Part of a small language model's weights.
Size: 22 layers, width 384, 3 heads of 128 (1 for keys and values), MLP 1024 SwiGLU, 41.3M parameters.
Architecture: RMSNorm before each block, no biases in attention or MLP, untied embeddings.
Training: a variant of Adam for these matrices, 774M tokens, 11817 steps.
MLP neurons of a small language model. Each row is named by its layer, matrix (gate and up: input weights) and neuron, and shows model dimensions 0-127. Each number is 500 + 25 x the weight over its row's rms, rounded and kept within 0 to 999. Numbers have three digits each. A neuron's up and down rows have the sign that makes its largest values positive.
A block is one neuron, or neurons of one layer that tend to fire together. Before each block is what it responds to, as a language model described it from the Wikipedia text at the highest values.

Responds to: Short word-piece fragments, often lone letters like y, s, r, inside split names or rare words, e.g. Na-y-ak, S-y-ed, Yu-r-chenko.
L9.gate38:533537508508466450497511510523518518538485480525505505491479507514530477521492513522548507496494492527483485500532497528483512489497497470495439543504460496488495525488497489500510549505517463541507477528534451468486475499510522482493468493486482511490501511474516519535473478503560525481480501507520494506499512488494474462487504570477516465457483530508537527522512502460537465519475
L9.up38:513518477459504495483474453522507497541466473463479457496453517475485518487510508533533460481494484507510529525510500490477464522445480499522501517536518485495483491481524501479481507510488506495488531509520469506518516526473488497523492503541490507518512507490485443473489464476523499483478464543478521467518509483494523480470487473522473477525521490494530501559489459521483505497478
L9.gate66:510511475499492515517491492511521487481481509481521472478478522543538514504493531514538499465491482525458522471478526472475487474516493507507493484484515507516552544475511524478469511496535522416550505537498462497504504505503501509465464523499556457496469514536500521511539530485490508525517527471497521526503494472525496516458524532478497499494484518529523498515515509515503568529486
L9.up66:535469464487478506519510514493489536543557482470517514472479503514471522481437501517516474502481453478515456505516525489473509490511557507500478502504515482541478535511507554504481497489539489517510555474551506492532549531490508502516480477442527501513548473511523566520527448547512454463488473489505499508490469481483489520488530502496513484509492529525515465489526496510525547514478
L9.gate124:516501507466482483508499522490519520459473523524530450516474514495520527514520530541491519509478474496470485508481507509486473469502443499484473482525516434490510517537526504483495497490499505493509477519516488488522477521504526532471472481510510459534511478487493487544496506478521498522511544499520548515475483477479500470486524486454524534535451493449523432489479466497468528522529
L9.up124:525511508472496484470475516484500496463493494515513498519514493516492496505483508497476497475504470514491465491504478486508481526479507477483477493504473447536531485504506477495498486481532511485471522513470501540523458502499512536485495515467511486498526515529498496551528477474538459506522511500475560514483526514489513547488505510512498508545488498446446511533462494534503542484462
L9.gate539:489503489502534485516471448502464479484501491512555525485481466515503492440537507520473501484468493494488537489517504492499520486498455498509514485509483502479513530470495515539516497516528493492472519494500496540502526494519505527583493507573461518501531472493534549497488502530539489484552534483514466500497526513527503503456499518536532488500514537509517524474468515492543525536514
L9.up539:556518462504478479492480444498510520476483482459485479467484476501541515491531489516451512487467510499483487521502504467487520503558496513505514474498523536500519522475473543503498501505461534510501538473498519532498536476497455496563531519493524538534469480488458528500480465519496489505498489487495498495541488477531482500495490512494481500487494490499502483493503455472502453539481
L9.gate735:525492431481520473510461513500514493517484492537505516528493521546511510473497540506506490541536493466502466467507523511523517487474483500497440528529473499540492527521547493481559473481552510498517484510491464498441564511493535520551522511519507492526476518498495504525484493490545557526516529473475499517493489543457476478526486513491575476544515565503535509476512449527481517546496
L9.up735:510485496528468505527505485499479478514487532538500562501528493518517495501536523500545466463489486479488497489472493486559504510526438499487486522476482482511496508507490520494514482525547500484492455503553458538494519501502495484502453506487497489465515522487459462490481513466490499537530559489502501513474483515513502480524504532447490498511487498482523485512445474480487548479503
L9.gate770:493457471515512495513503515469525550491480476473524490485519478535466547480499475516477511521487468469516530512474539538516527482528515497514464539512500523505481445473492512478432518496486531488469492506489465569484471469442495477512493512535436498482475527501501514500518489491541465497475465463499477484502462513480528493466519514540528469492518506528461495472496446513495539552500
L9.up770:528518458520497498496496492492509523545485463513473458548462515510485498476503491503477476507506492489529500477464512487492514482503518492514478473514508498491488530449489513508450486479548509453500546489489455515436549494445488492550564506527514495503475512513478458470491485492484455507519498466498518532478495511542479470563464494480496506495474526488496508499529498502493464499519
L9.gate797:479497468521496465476494486502540529544491483537496484498512535525526501417492504505509483497506449537494451494506503505488547497460511528465460507487511505454557475497493520466477435484558481481496523518534480507478504513455517510537513523494500435531510488468512513504479464499486485461520477503476529528503493501518503508496509529478491497541496568483526476515523498486504508527507
L9.up797:517514495533470466458538496540486476485532472489528523480499490466512525468504494493509516487525475524548516499461506477496511526504448505534517489500488512458477504502480507506485497450521486499511526505502485515464513533428493460545466544504522471503475500507495504500484475513464490505469515476501500458495471505547444487515472507518503491526499528495520580530475499494491505506508
L9.gate872:464510441493470530520487479476520513519493499495500501467518522474496478503475511489513434489521437499465500499468477447462499468497493496478505483498480516479502543498491491483529519549553513460473502550505478431486513492445502523509500459501501490507479486481522471534460492495483467501449469476494516544508491522535456528499478488453524475471524518495521512486521507477495532506478
L9.up872:499484481501499505494501499516548536553529488483513507497543529501470505485475505495503519491487490529535509494493479497502509506486468537497493515493479521462473511439489513483483516455510470523488500466462500468477547546464510448516516483472505475456517536517504514516455524511489471510498549470513507484465518502490537500496553509508557497521476483479545480456518499498486527549479

Responds to: The " is" right after an article's subject name in Wikipedia opening sentences (Barkuriha is a village); weaker on final word pieces of names like Albert-o, Ja-go-dics.
L10.gate3:510493520523536493525477463523488488475474514495508478491446490521526492495504491506502519487474494523526500470459485460480505569492475481506487529474525484533472502520500520491498529505475502494520489508449502487502484497506531480534495526508513514542493476482467509520510502481486530507463524529541467445488479471511484523509473488500520508502426500511491478496514536481505465487529
L10.up3:535541468498476468484488547464503541522501543509528560484483534514523476487460496494470466470510523528493487496515508479497506498547484505475530474495521473474510563489463501461521476509519532494518477515475467471500501519526439510537458492494525542534479470479505501497496518545484500531504444511492503541529511498509483531519477477531515519490537482473473518482490499486483478475525
L10.gate380:467484541509513500481476525501491488504529496479469460499482501523487479527492545568450508506520488486495483501469572536500520498517476490485524499496537493500502477519521523507501490470514472509507503455465489479511491541491455516497484475488478480515487500523552471492501548561489499451527485495491534524439488539498490498523505484482473465493521486530555479498486530511489494496485
L10.up380:470523481521488511509461482542487540503512521478468501477509549475511467556441488495500454486503493492489496489480538523498504526507518503465487544506513533483513491546480541495510520456521512505529507529472525488491502520514527538534491503502504509494485496511538538468489484494506479489527515468463525438480523523485486516494479496484508503470485487483516493495481458486487497480437
L10.gate536:517489546494516493498497492503505476480484516485534500487549506502458532556500476470505506498505493490474506526471532487530510523510500552501514488494517512498496532507492441545489496472501513510548486509569497561517504480493503469522526500538477485532497514543525514517477452509484477518521523480517479514451486527548514544475484514495491487511483444493508475531523471526525520476474
L10.up536:483453476521517548485490513522506509503502492506557493484479525429503537472511519562499508542466503508454503493508444515504530476487487484489492535531428554502505506469467495494485509534505502508494482531537430487479507503497486477496517469480486482480513503488427463520452518483478493529491502524525470484517532448469496451481492504453498503547534501497519512506481493472518480510509
L10.gate621:467453471464526492514536510504517502500485515527594503490515553496504477496475515509504519467505456541530516532508514520476507505539469478439494491488501492485498504498507535508474497540538498501512477499498505487531517494489533548511475481454468505542516555510519502515475442493498480513507484519461516503506489517525469489520525515495506495485499503488471453473504499466508460535492
L10.up621:446482525505495455447494511505504521501500517536493494481518513481508464467501479492457486489495450469472488496485519480502507554533516512487501473486491503522525488544517503476516489519518502535501509502503490559494484495499509497529478514518508461477448476507482513477496542477505481511532493503507515486517508507495473549555470468442515468541506497498532528546528484480505495474499
L10.gate626:536504511490514525500465465464497492506521472489540464509495527513504466507509475487453467461483484499471505488472526476519503515507488479499509505496500457504485488490474488542508521514475498516518493510456492472500480507508469434523463499483493529539521515493538489475478511517536485455512483463538499524470504529466520501541495526528546491467466515559553520498495480549467494467500
L10.up626:473515478548475462449530469501509437493476473510470526519548511541473516438501477467512485469515478509484479531509505493474524525505483463530498475523521510504470495485533499471529498462478483458482487546455505523536568522507503527453482523494501522533514475500514496504510551483474474501488498507478545522483515468514527515479532486497521549458515529478532511502531431555479489474516
L10.gate672:526471470467484512500474509478480512480551538494523515487495510507534484469482495502471462521543459490478492493480548475532537493494503499566465537524497508559467495478507483527546534531505524506524499506505491516510481569493487473511474510513478521500493501488436528486516499468521490509482512488508514495489528519508543509472523520461522519433501482522469514491549487515492486505509
L10.up672:494445482485531520530466540490448493508494505514507472468508539538474512502465486489481481537481460481496519500506496513502497484491520499536498476493501525546446498480520481508522518514536487520454475528525519511517454517486515427540485524496479508500532503533471520514494456539484440505464452497466492449486498553494540462496456506474528474504494504505520498516494477490545512527498
L10.gate679:484496505487515476547495516492495494510496514533492518505517542514487478503513455579528510470484509519522479501527501521497511464536473514518445547555584532489535481538541528507495508528522529509550506493507480481523475517507500497507482484530485476521494512566464516487463473507545480507501512435535491485490458521476450534510499488524501476524453512512528447503518449486496484474528
L10.up679:526513506506473452550504454432511513516521552530499519518537502520521517484490502476495499457544494510480468461453483494484498506486476510525517510527510489507524513514531522522520482503517523442526509515490534457480529528514486502509454525526574480513501501453495508549507470464493516519489507514511535496515479505501505499525512493536499529524494503475525498457532485475541490475465
L10.gate1017:463520533505495484484456447450513458498486484512502465497482520506480466475472486497520480460470487536471494521486494501535539515520480493491516482482500486507534474511489469480513539522461527449498506462546464532539505504468512495517518479515524518532501529463509502479497486465504489449505496567555519548468480476490477522546504495482495536506499504519537460534499472486544460484477
L10.up1017:506480509508510497477490531466513460493485506490483515509506486487522508473472477557516529471499517478505486496543558481489514532493516527526512475500548513540504500525493497482525501521511491531534460479462501488491506491559508514511496517485505495501531456501505519497510503542544535481513471473511491490521544514519516525482501474540523485477481523489492498463527483458498521477487

Responds to: Final subword pieces that complete a split word, mostly given names in tables and lists, such as Jul-ian, Christ-ine, Sophi-a, L-ive.
L9.gate186:532487525479500513494486487464486472465532511510513458525469514571501520505495473498502479540454469502503503550492460485502509488457511476474467494513461464560487514508510504542500543505512463491487518460546545525507518507513497552456451461487529495520482518494495404446493534477513505497532508519517513507535488505481507479533546505529509476498479543516518516529540496521501548512518
L9.up186:528478531500467503465495523464504444502463490454537497516514491497478511517463500521479517525545528464520477511472494476506542517494498481534475499490483513513471505474503480544521500567505477500504522462471529490479490497459510516488499536431528511534557504533477462508514498501481471524479488492514525500535527514528484518550518477509519473462471515489504499509514496501464508454538
L9.gate233:468479534485500539472523498499521451540500502514493531495489554531446543491495510493495533508479513500510513503508506550492482540532508479488487534471499494530464539482547532441538474497501507485513526491527518509521521532497511524533535459513442509552501549489451453529505534503501517493518536526471505500513474488475494469498503523514474460568467493498457492473462483540505526530542
L9.up233:515472522490500497490505488493458472548533471504485473503494472460501475506476489496479453424485530522456486475485525543501513528509489526528479469465494520492506510478507555493511521498488460497520465507503503427553505521490511522482507507506476501499561499517489514536497472463510505504463494515518525505529463504489516479502532541518506469519490502519489486510508513538518458447528
L9.gate248:515509505477499467454471496443502455471500446497491484450487499525497499524485467466463515550494536466463515473481503458538507512526552474499457532483490517526473461498505495506564545497515484420497505486486472545519510522518496514490491511501483506493469491528469498462484519482506515497486501521490486497507519513457511499520474518496535484475476479516479503513533462549508509508476
L9.up248:504467506505521504511524465519466477504509449518514491505542507522506472504489477519492505489530496503477526498483503467508482519533491500500537479489472529498498487487519519482476473481483487503512483484459487510488425467523477501526479495505509536538544509477477500480543459484452465500478478536500497515508495488503551461522480461498536499485511529557506527575465483520530514479508
L9.gate399:522532509491511468518507474478506470491546511498534434507464462539488532523509489494474502490463540485478481514488495487492507486466506494499501493471477491482483511538514553500487522504561501502490449504546496503519483550486492502472474474494510543500484513492506533515522520488486481543468542490466492517509506517492503474496481541498492470487519508509476527448548514473478491515502
L9.up399:487479504531463485499508495490516473550531470495523469520493452487473501533498501458491524485488500486492513489506498464561472536508477510509505523486447477492486429529490497487447466481502507506461485555501513497471511493486478455519510504510530545490525563458505540493499493496467479556461478496485500492478482466501482491492491495500511532466494487477504509494491515500460513484460
L9.gate662:500482499468515495467517460484452455488506465512520469482477450519524537514526491489445475507441514535486510474555509485517468490515481490531460494504535443509523489521483496526532474515491477473490513529527471491508538503477489512460523475554467545487441492529487466512516480468480514514503487480500509507497475541494509498486495506532477524493501495521478527492536479534541501499481
L9.up662:506481484457461495509500488514431484472477517465524508493496507512456505511543519482503480475521496502515543484531524521543531497489536520479495518489494510470427494481489478527474503491517520490494517506521496470504523482486497467500485497519501513516509493533485532487541505479513502502521459491483510471511496526525497453452505484479513523504493515518468505489513538517514507453458
L9.gate696:513548467490533477494473521465532471492512494519518482539506528541542477468507517479458498502506538524535462485543517449465499529524466510551505488504536504574484463510535494481525506497451522485511484515478517499458515483524524531493448553551480486523483509540496478507497509500487542475493523457515549524530547508453491496481539515534495525475466551472464530523478456518468519479517
L9.up696:463524509546507490536501496464477524489519508529495508523524471480536438488530456476515484506461516545467484462468470505501491515538502497489512510509483504484540465489504486461542484546472501512509430496486514528469517475512495532446440565524519522518481504532498491500514485478477490460479542488485484501544544488532496487518516535511522520491529506497515545535469515486520467458475
L9.gate703:496500471481495528512441467508473467496547491483501468500504501523510501483468478480515549424505489489473506457499497528496534493470513526561457485465496500516451460529528529489538516506547522491523532515468493497524556492506507496523474534494504517532529500526503496475465465508485472507467487484525492505504474490484511485549539521508540474476497533530478498477498521492501497489511
L9.up703:501495469520469519483510466495495453473497502488499450503518534510508491525469515475491520475525493504476519413487515494489496478493529505502467508508516490502508479528508460522456493471506514475530503488495525464524543471466512480514495565482468494486501475549468467521455495496441502501460471499539455498497458502465509499558483501474520521502489490493471504505495549484507471529467
L9.gate900:527492498495488498460472509490528497505454475490519485470453460526502515498495449517498533508424495490508538478468508514529499516486507497511451459561512464535526476463509471525511467482506502470511513505477498519505525518461516501510488486567485493524470443547446480493520501477537482474544467503509483512442469502498504535514504488491487474511517514490489492487489500484508529497518
L9.up900:552529470492506526463504510480484506480480502519458511461503484505525467474480498500503511495492501529466494459548503465542504491441515501526498487498487471544526481512481480510478468486516541489483502505534442500554506447490504468497513496496511503497499436498512493502549451520505507500476488504512480552516487522499532508496503509500516518492465505554546497558512487531493499491496

Responds to: Final digit pieces of numbers in sports statistics tables just before a cell separator, such as W 116–99, .610, 377; also colons after team names in goal lists and scattered mid-word pieces.
L9.gate117:504460531520536499502488507478490451494501472525544498512531455564540511495468535505528487512529473527520516502515550489500522545450479501522490484501521496530469493496515547513538514510491499473484516510509537537513508505508502530488483500478517473488513546524470469505523478492514541504496521489510528483508510512505518494555522500551495491504471512526489513499530520503502509498499
L9.up117:495497509469486497498509475522499476505503469472491506527474464495519469528504497457513504487447519512485547440459497551522533514475533520522465511498502505511518490464522506494487530504485474491461506496530481525544483469482477476509494534487530541473558484488533498532512506529496515551499581539512535482503464508509540490544522536518496502492490469482484511521480511488505529487501
L9.gate130:514502466501523520520501517467504514545506502486519483511469464537516489463565449512516460473469502538500534492489501533470487479524480500541461534473508525521490507519476508493514499498481473484502474521490510500509487530500479475485468453564486552410459503506475470510491507515532478520496559530519518461535541540490510525479524530534505510527481494472494534545508502507507515497483
L9.up130:518472510499511525479535513469498508564498528550511497504515517486494498486468522516518525472496496532483541450507521517510447535537476499533507510515529492508493486471493503488527479473509460500500469520479506498520501508503478521463465467481536500460517534518486422508502476513507496516464526535489521441519523496515523469520487509513459534528476466492468472515482481447500433502527
L9.gate156:508490514475511523483458506523509489521512523500488496529472512507530498481496508474514521495493450553498500490507493546469480459491514516513453524504526550478513501486548508503506548475471532465476496491540476485495509500445492526516483490511489485460500492484509537503472475527546519475470533568500515467514527518524471465472528531466438489485438489494509543512545496467471504572539
L9.up156:500491482500532463475440486448536466553451532537522446522513487471508502488485526501521510487462427569476525514505503495454519518431510498470536499501517525525520497487513470480526466456513510469434488511514518510501490522477507514506484523562569514505526483414501493484532494483488521515496501515536528479463477470563474512530515475494483498477465497497506503511527462531487533523507
L9.gate190:505499515528457533485465458477493512450542501504529505518465540532524529491543489519548521484500459484507488487505521515471453472522470481499468546482493513484482504497519479534449531517537494544474494473487454526517552505536544468490500462464524514515468500498506480494492513492493486500460484491529480513537486489485508489508516504457544476541488515535480507495525492457474477506511
L9.up190:467499508475520514531499517531498498453535505533466504531461462519528550493537454491482534501517511494498521495506486476525487520512507470556486460547480520530483493492467494511469515447508513463490476479480478533519449538461535502491510470509488455501516475497499483494527483504534520498515518490495511467543516540469500519494482530510531462475491501488472554491511502506524483470496
L9.gate212:523475466478509489463486492515529468508535511516526509537518494484540495486510526503528534458505471530512504496510509495507495536465528490532512495515559519519515514473472488514490476509517501560504449468530520532520478528515510502480508492522520462481486493467474497468540484545490496500433483533529566487521524508478498523512484515470519500490501547496481500494495496480498477482497
L9.up212:461481502464538496523477503507523505480517507530510526491505485504543508506484524496485556489501508478511502475575493490489508505460506478558483463477553514556475479498485470482545507523518477445510515490503518497500469535488498486521495484515483505482488508489506516497500486522497513507526497480512529461499503467472476525520526511497502506494511510527445532488497491530498525461505
L9.gate213:489477537523476479485527505471525503520506490538456518486487495494477565474520529511493519476482487529492489465534516500505518533509546506507517463497504497516456496525537523443490492498464450544467538512509471539498459519537512487504518473521456486511566484468493487528497486527497497483510511503510532510476503498469510481523533507513491459500517471506512489472552516528486564542518
L9.up213:505515480495528546455483498529473494481536495547501486495517516484504488508463499454498480488503539498511493473519478479553530564497516533492575505484498543464505527490472515493480505487514489496506468510481491483492518485467504519479443551524482492493533511507513492546465519508537526526484527523564487486518493487476484508499514544524530504504531501524424509489468529535467498500503
L9.gate827:477461503470509491482444517520509526497541523523541516501542482508523517467512494462516536532493511503519511516545500484526488512540462506503473474523489546496498505508530507453490529511539508522503513569495549581545491503456508549503478538490491541481496489497541485469504511540502536501473456497514534537518472480503484500492552478514493452480491536510500508454504507517490519487514
L9.up827:505497444509441512497507496520464482505445475472498464504486465516544561498496504499519528508461554498486465521473513476455527502533494531503481492536497471502522511476488530539461483491522486536507549524519538490486550551494498491486551515449554504490493511448478488472498505471488483505466495492501498475501476513497513555471521486487475543504500508477511481502500496491498532507495
L9.gate913:496495490486479482460496503470488492518559473514489470493500480481518489479497500532525487539501494529512459481549499519508499477510494499513498522502471536519466472513506513501512496463574486548477501519526503499515475533493518533454538512500460492498500522467485501495514529504532517505489506557527499494547532497509497533523499457513489502469471511543450524486538511546463475516553
L9.up913:478523494527515505536498537508472491516492517525440474530504524490480465557506474497505523528497448562500534459518479523521492494452493467476502536435507553486517493508513496519518485449534510550458456510537532465485453485533517526462491520493542543485518468490487479508549515543550513543502511534505510476516472534513502495482473470511493497481433502528499481515477484510481473499511

Responds to: Final token of a person's first name, middle initial, or nickname, just before the surname, mostly in lists and tables: Robert-o, Eth-an, Dominick J-period.
L19.gate379:500530485500510519483496487540500476493529480497532493525490508504503525484518492543506521489465489482503495519481544505494507479468492476531417498473495495561467509453511542526489470499518470511553511508495526510524495520475502507506534510536495511495486499489479503478505518452502503485484499517511516514531489535494523495512540560544491519545458511494467507450467508550497502491511
L19.up379:506468482541547498475450510492513460501518474525531493487521502485502524492476453497499501479430517514429491522419554514483487506498485465513444528484474477522493509481505552516525497477531515512552527513532526522508468523503468513505501483485482509530500501497483465486481493468484532479486519528505519514516454553479524479493526575518519494472434507542471512494524499540529513507492

Responds to: The copula "is" right after the subject name in a Wikipedia article's first sentence, especially place stubs: "Beebo is a", "Barkuriha is a village"; weaker on scattered tokens.
L19.gate82:546495496476529499483465458509484497504494542535531543472535488530495491504480535519505483424529511577486463520497474494542502494511455450502470511534529489554511498550475505515512516536500520483487538505441481529531542479503534504513511539499515509511498481496481557522493537450476491480530467495503472500502502502522467476508515493535500463467470514499530482517516466502481539511504
L19.up82:482542474492492504548488517486467484471487500521506499490465487488473549472473478504510549521471513453536539471483505542539511507502492498485493528492512517497485480492471457531496515528520490517527536496493553497485479499490520496527452465473510501503506485471514520518480501480465506550480485456495498466487522501472466501463464450478513461531461525525460491479552476549513468489475

Responds to: Short articles, prepositions and endings in French, Spanish or German titles and names (Les, des, y, en, La), plus the en- prefix in English words (enclosed, envoy).
L19.gate191:478462487469500508499476523483473461495502456447490487538488461532537478452544478537480508493471512523513509508505511502520544476489495571516496512498525491544511492496539510496486511498492513453445537452523515526502498492503488504507459476548426457517508541491493520486523520478552450522495484484470529520518483521461512493524523527478494439537438523478535484495508463515509532530526
L19.up191:519494535461519497466480498502544456473527490482505482499503485505493499474515515484478513522497534546486462500505542476535466476447478558536515512491491491521488474520558493487546465492528489461480509477509466477522497470496458539477518499516450522521515501475520508514423533475536509491488481499507500532494484529451521497463507529530494474539482513571486503490519474536524488476515

Responds to: Mostly "y", either the Spanish conjunction inside proper names (Defensa y Justicia, Calahorra y La Calzada) or the letter y within words (Dylan, Seychelles, thyrse), with weaker scattered hits on digits and punctuation.
L10.gate317:478497496534469469480501496494511507526546490493488527492516500510480488558445473486486502501493489504494446541506499494443533492529522519510462537502505513535485492505486512417497475501498559461487521506519502557521533554472503490499490463499479505528486493500483481486499489487478488521470518530488509532525515545523470513471502510506463495472461501523505463488525463482500504505463
L10.up317:501517494530477533469478465492501492519491496437534506540477492553499510490478543534506488453499504492519465489537505490476537483488491529508512512460486493488492512507479533491520491507516497506531538504477472506505561454515535519475492500482537478533538497555485458503455505467498476531556461481495515490453469528483501441514523485519456513512489530520495493512455498504477487498457
L10.gate398:535487492485491513542501491532489473479534470513562517460527552507486481489507506544528456484472479518523506515495463492527480458438505459515499503525548432508501505489489518535467511484536510517439502450492448505501469479508514524525497520515470480515505503528487491488510494497511503511485470479503483561543505516477520472520516547515523475509473500496513517510517505494570501527519
L10.up398:512476491465475488520509445511467497485546508512525482484497482489493461504504541548493461498474490495505479492497482483534515475514486494530527512522507473529521450507506469540446510475500480512429477477527488499518480430491491524514530538557461487458520502573506449513494488490518488500502472511477475482531514529480534467489506498536509497518480497518462536513507492520503524513521
L10.gate415:502504514481482475516470448501523483521531489498534477525514504497537502520530524468510474494514519549452426543503521499465511494483496512508489527562537449496534503473492506514512450501513541497492492541506505501510520478515499474554464508560493515464495538497507479462497499490483493483531502508533512554499442469525484489512487504472512500492504549514496500478497504498483475508497
L10.up415:531519551472522491493498494493507472490517524482507540500463437522469490488492468483523543498486485524527537448540503458498487489459545507481527496477520509478479533460492445545528485503457485518510532499484499525555501514505508525483508459532493476524566504534517499456507511477566502506512478494501507476546561493475504502540477487520527486468524516494472485482515495505547479511509
L10.gate523:513459480501472486523518503520509466491530525492528524492489504514509488450482520511514502472503504554483518513497532523473546486543512491501447509489536479469506505491489553509499483496538471498495468481519484499548525521460529540540517473548446466502546529547506506515490454523484494465517499469536521523507493499502491488474502549458534498503475526517523476491544497460534493501452
L10.up523:510488506535488522488514506509506505518507555488536548528518500462482515497521430495502516443445516522522517497502479530488475497497480478420496465486516484486485533484470547515473488488522489554494502499488505487528503491483547520523507490515481490540502520481525541513498492527507465472498497512502478503499492515511503478534498510488516524496498494531523475489503485457538498560496
L10.gate583:446520513426506485481471486489483499457462467535534463477507502506486518480483480530483489464458490510500439567493489448487504503445507465538471476494504485487506523512470547515486494505534477525465484459497484532547465518491500547481502502464465529531488491521524483473485519495504505474497502443552496508551531501508502510513428540470496454529468503479513554499491495519529483475493
L10.up583:465515534436486520527511480494464485455524447519499500514532535483500466502466487472477519519518481561478463522504514482504550518532484458538469471510477503496524510514511482522493490502502486431526457485503493539481480507496514501505496506499458512527534555494479475522506507467459459486476510488537501488511533554511520486481518551491487508477454466527524550537523518486527422460517
L10.gate722:483470542496457501535485523483515491526517495517511480467497451484488518516531526488509484499455465543486476480511472462496514503463512471451483541547524458489478518508521531504466511479523477506476520544478491484530519545503514508511516499499519533491483506456507512536522471511493504513491497514513521490534508504528453517513520494485507505512518492557503497496551496485516523504501
L10.up722:547459489504538491548494498456525511554568470490544522492531497449521468509493519526524507481479539516480517483471503519549538502520542482514522473520548464490493485559494482488494491503524523498512507534480523456501500510494444516517504471543470508461481486507484537498498498544503523525486449500471492507571460502505520533495526519479510514474466498521536493482487475459480486507500
L10.gate1008:474463488502494544492537480527524481506477556487552487508480528537514517521518514524528518447500514521513501549500538491521521490502485513528511543483547487518547497479558517479504541483487490489508504520483485459491529565493508503526511467506480496464464489519431533498471480485517476475501498503509479442511459493492523529506491540488482538474480485486508484529487484440496507521513
L10.up1008:508539506509459496444494495518507473529497491498493531447506524490472469475492471506462489517547517555490549504487520500476535482521513508511518472482514531487463493527512498523478488489493518564494505457517505506515511479537530480472477494525466449536518519502510515530526486519521564494471492526468455507522515493498545528559482517539489486526500525497501457499512516470490488513517
L10.gate1010:516497489492460468518519471502504469525494483471501490485518503477465508516538500500525497467468414519481512536504551523527531461489478528524492483513478482507500539486512528542479533534505517452493555525539502515540518548505518504498479452519473470532565542515469494443519497443539482531531497499524487502535491516481505485522517537455488473492464511510506507479468517497494517514488
L10.up1010:513527512473447453466511472507514513492493491525531469509482511508495464519531514483505489459525461543438495499512527483508528522523508484496548500523516495457471508546475475523521457525516471510476444532543502443540552494496486511478511490539469491550525504517519544533452523500495509484473501533503472531497489483506489455534446520515536468500494519525506489469467490534477497551488

Responds to: Colon after a team name in football match reports, before its goal scorers (e.g. "RKC: van Rijswij"); more weakly, table pipes, commas and name word-pieces in lists.
L10.gate155:509490488447494491518452491481503503511537514541487489499512514517566492490504484484518510474557504562495491486542504490510502538481513518530519485543508525548492507573533479484488527505495487509493513520538493501505517496497487503521498539491493507525520505469505486517505452478512530515459526514489532487540489496519512531503519497500509434523478523504485503511512520534499494508531
L10.up155:450502479492510522487458521496513493492523514494514489494523520475512504482448487471526487504498488519491524499568499467464492575522555498537509526512480491502507495525489519460533469475487513513467504513482496519485500512527441503534472491498496470495479511540480494505521479539481486493506536496486507473542528438503505497489513529470499493524459521487474512479505514537524534495525
L10.gate156:529489512485471492475516492469490516532496487497532484481502528509509448506503555484510492454532450522459525474493510474522563522503455541550507499513517528500507501538532494494470501509550460474536484482522505504529515531499493484495526491519517486506508475489517512459491485470486427539528494490500537540483495522560486505492512522492531484467473505521515473496497501483468493488515
L10.up156:483489496498467513518499544514483495483469520448502529506515505480491475504498460518514483511481519442523523491497487485509482473432498496486507482497498508458529446447490500532521480470522471566536489447487484489476483512510517508435492491527484500481509467466499510503501511484490505534476475496492518545489525444485532503529495502517538518493490501496511504510507487520523555450510
L10.gate183:512525459507460518477493526544522524495497484488491473534482539492496478476468478490488492491480519494488494490494505499500485455509483514492449499551536462486527516500533482499545540523500535536520492467573470502515548548509512454529523472490479477525457497473501520494475469540532460498522513517486476502524457473453533433494533506503500511471469529472514517493520493499523494474490
L10.up183:507521494479522489496477516515517486492470482499505549479459492470469445508503535490519491513473492513479546467509488490508477512497497492458487536523507455461484501511502469507521473505449538507517493490523487483485506483479487482473494537511464500497526537535548519533466501525504480481512493489489501524474459529514488488510469526556497513549500500510518526505481511501476483527457
L10.gate217:508514471500501508513512548486545529506503491471463513487492484454524494497502513504533550518549496535518480486470534490501476512484504491528508516509489549507482493535518520521534521543501517483512533505502498478477536496503488540475476532552507479510465511488500517517466535509559559526533500483500501497551492464477494506485481540521487493526527496504480532512518481475508574521503
L10.up217:549524520508481514548507504490491504484498498513505460512505503481550474488473482462492526526511503524514521499491506482524472536510524552479535477490522511503482455547497486500536476519481491477476532489503489494528504530534467464452496546518510498540498530489525513530504498495511503512505500456572481519528523463506484466503510508473501503492482483511433474523517483497465537474510
L10.gate612:536519549529491520486486559523476471538552499465497521467501481516493492521519494523509542474485513522525537538493503490508502519497512476498474492496545521562502499487509493513487506508488529473485515471537511503485517529477494473549470473477484445477461508461467491495509415541507519510494440491474476508549487566468487505515509479523511498463511485505479537472524513513502511482556
L10.up612:533471499501484503492521506505462497528523493488475542483498508476477480518488462527550496473466484537541548517481484515498474474506554488525489499513521519524519492467529540473516549489513493499453502512510494493519484515493508458487478442501481480466515508503507447499533458517547556488496502526484508485546525505482489529511539491505484460467494466468494524496508486499505478465568
L10.gate721:525521496518470503480473517504532540535533460542505485465548554513549463489502486476505515515518512550502510527484493472512532529505533481505485474548499543514468493504549515488514508481520535471501504526495468477505521492510534501522501508519468473471512529519507543455493467507502489476452496478485510507527473488496531477485518522490508498455472518540516507489528510477474478518480
L10.up721:504523498513503505492513508491438504570511487492519516480516539485504486487490505493534523477503494530501484510524538494528515489520480550481504528506460483520503506501458497518512486471479500479541541485487518474468504483532458500511496489507526542447538484437494498494495514469489483482509489515484518496523472526519552508497544557481486504482496506540453525511477481514517515484520
L10.gate776:492534483538475469476468462514482522495484541479488507548486525469473447517502528477498469502529468509518490515504492488514439519508516503492438522513470527520527505470529472464517481468498504501480511501553501500496492502513474470505536463511475526484543509486533456497498504514531484493529505509537499549467471489484502487458476528474493474483485508488514486492489494498492481545487
L10.up776:536538512498504524486451481488521474443493522495479523533489506493509447495518550464488473491510456500484503485500469463492527494432512517530499496520487510503480497446529493483531495517515491479533516479491515499486473527512507512525517486521484531495500561489507532459522541477521529470524499447535535504504502496495502518475546516456494508483502482519528531516532505507488479524482
L10.gate961:529502511467531507508469516525491507475545501489484532508486552501540507502512461533499550510514505523553546499496524536506457532496482490519491488540489511507514486459491489505500497525508484466505528483516475482461516553512465465459498472547446483467516500486503469510507459549526538516481520509474567482534486551464501524481535491508486469473489504473479545505514489469459516512492
L10.up961:464494488475515523508505526510471463499545479503485481503500492517479512515509508474509476488484506473536523547477452466477482526513501500503474470478559495510522482463486537540497504529505508552502526475527487495464496557511480434506486471497461486472481543486508517504487516574499538514533493488478528537537480500517544452503474524515503507483548503493471535438536471563533547472505